Weights of a small GPT-style language model, trained from scratch on English Wikipedia: width 256, 12.4M parameters.
MLP neurons of a small language model. Each row is named by its layer, matrix (up: input weights) and neuron, and shows model dimensions 0-255. Each number is 500 + 40 x the weight over its row's rms, rounded and kept within 0 to 999. Numbers have three digits each.
After each neuron's rows, "fires in" lists the words (lower case) most often at its 100 highest values on Wikipedia text that the model never trained on. A number after a token or word is its count.

L2.up571:481578533503522482509546454480502481465531540476537443481514486524560550536526501483469548487517473546526490517534525452448485474532532517500579482476514462501535472523460563476498472554484528502475596476524501492549503473540504506498521509480548549514495507516495518444521487462551405559529541476471487481454495558503582490540546545492422499515504507492505524455494452488574523515493516514499588470525565475494578433450475529452541503463508421533571455519518540471436464507495515568529489532460474516487508459569474558461517502430516460518434565489449499489501408516524526566480485540475471462447480536569504493590385408434431465567501478483523430483450475521494500444505478552424507512446515572448580544600432488546537499452492475488529502465521534398458473516508558
fires in: "death" 20, "died" 13, "including" 11, "houses" 5, "loss" 5

L6.up470:501499528515428465479539557560512473487512451509461508581511488493527465519547497491469446549454511505492476461587525485568507495523478584449557455504537489446476499503526554568434528430513478540543507472547457544557574531515552590552520551457518479455525509476485567465504509485577498445544519472478487494526533562504496489515471453432511509481543574520434470474511517479479463521505498566499580509503516516471615451421490500444482458533558489489526458508461591548411363463555466465490495501477444511515582522507523512532573477522554548501454498508449429486528538509518469466504440492492453490443437509530455497511426457522493443461500515478523462500566516485510551551484527541497543487455485491451586495509517451495505541489491477532513495459471504462520520422407430
fires in: "though" 12, "while" 11, "although" 8, "since" 7, "however" 6, "following" 6

L2.up383:513417484521453451552442440487476534511450502492479538494555487532509490569488518482459492499568589482559511545529548521479535524636478549531444513496460510475514494431468549527429530466503477517466518477509552507549460528471553535509469490490494482450491415537505543492495503462479490459490436459468533523529489488472466591529563429533505513422540594537491420608507518390626467523529473491476530500472500472518487481518576495482533504513551495478521506491519467443444478481535511480513478478476443481457495501504456590494540480481475477500456509512494462475458522451499446538519537501582565531551507482505508476532497583422481483487519446523438467453497487388492487496483467582492509436578445541550486480473467539462519483481544469578532544495444500493493466451479483
fires in: "announced" 14, "reported" 9, "present" 8, "following" 7, "said" 7, "there" 6

L2.up1149:507537559460555525499462477501495533464556492529515540512528437486538485479489495505449553417478445565559491475502420472472581591550456518449455483596504492493526571504536591439488534508527472576575535503468507582515493439488532491461518501449487498509525555573446422475480466485477469527450472521493542506532457496566556558474529485474521496478504503442542525566470503465456532443499522501541550497527560454530494414523546433413489475476471553481494468506523409456496478492557485564461497567542518523502487515534540565422505437468493529473513449480516456532487568417466547511552511539555493541554473495538555498474488446435462444486505491542512511493477459526477492526535506451553504461577537573477469535486472532501485454558431509482448443474484569555517471528477521
fires in: "they" 28, "she" 12, "we" 6, "shelter" 4, "weight" 4

L5.up240:530526467441436558565390520531476465586494466453500533496439464506529466474471443533525418508500533534483488525501497425476450485417488506460485452521488439499496550524480528568532468481474494497585444466465527475540497562555527503529504527534552433468521496473506554441506500463548500406506448456496465589531516463536569479525591501524479499558470503601522508524559472513484529472471458440531482584535514506520454511521450434500536507431477500487425513500477521437532487543546544486434560502454505477486458490485405499445501530529473482461511527521468501513477557525515518550438524495466482437490490526449421561490433468466437564504531526493477476509471508553468590516511569550497471494539456481528481490560498487538504580494534395503524591495532513548495534522503491
fires in: "0" 35, "national" 8, "total" 6, "central" 4

L2.up711:487498541500520514462489513550491461440442553462522569502560492533511573495472418464478498531408518532457512469516518493486537499473466503417469561491488499521461549503550480500451495513513524537531528511536480512535485539545535539407494463525446522500494486495475518518428443456576434454498487521474443490465492514450586399568511504512446496452435534508560513549540545465530542497526517555432515558516552532523560444497530490530510535505554586554448513496565448560477459533537575558556544488477497484450527508506471493521537537474523448489524436581485517452452505577431518473526460474440517462484496482526478531493581449490468548554558484531480487427486493447447579469433455594496554490446512443476542453451585494576435509525484515520451515511482497468511520517475494
fires in: "age" 19, "top" 14, "number" 9, "goals" 8, "average" 7, "scored" 6

L2.up149:457453524480555471468474510437482446498534454520614502522625521520503488506471532461502472527401547456484457443569515444507494449495500486541420558461491471571455492525511475492526498505532481480521562514444449547467451525507519467450508499489546476452574513577513545509469462480534451470481555458442514497484504521529515457531488484485536441524444529501455551550477499513444530528621548534512503534503525467539624506507462509423490489506437516501498542431478526534540523515548468533472516531497478527483489449506464484466473467524510424423483507434464537472446564452496516495544562507498508497510422543527450525552423565507436447568514509537507445469466603498534477471477453492528574507494493545489489434492516501466491464518583548513573505462532461496543570466493478
fires in: "was" 45, "career" 16, "served" 9, "she" 7

L5.up1263:528509458496509512505502555469515439482459512460519517450479484500559470482473515495470480467445431533465492543487545490464613543530460545504483507476470479497476491465483481484542523535463496475524475466558489518599486431499523533498500399449560572494540513527462422421522582511548468519447464474438485558507450496463578513502580546574441508501572570540516452524481574459499518485544566463586514507468576554562520502513567509505499533465456564493461506486529521531534483540517537476479597527518470488487505415517490534441477509486510471482542494523444488536574523444546514547418491510426511511461527454466500453560455470472482442577455482489477460479494447479503532527545579569511449507529516545522479503506486466443449494475547441512514525536478501454477435535395544
fires in: "award" 15, "house" 14, "one" 7, "league" 5, "title" 5, "best" 4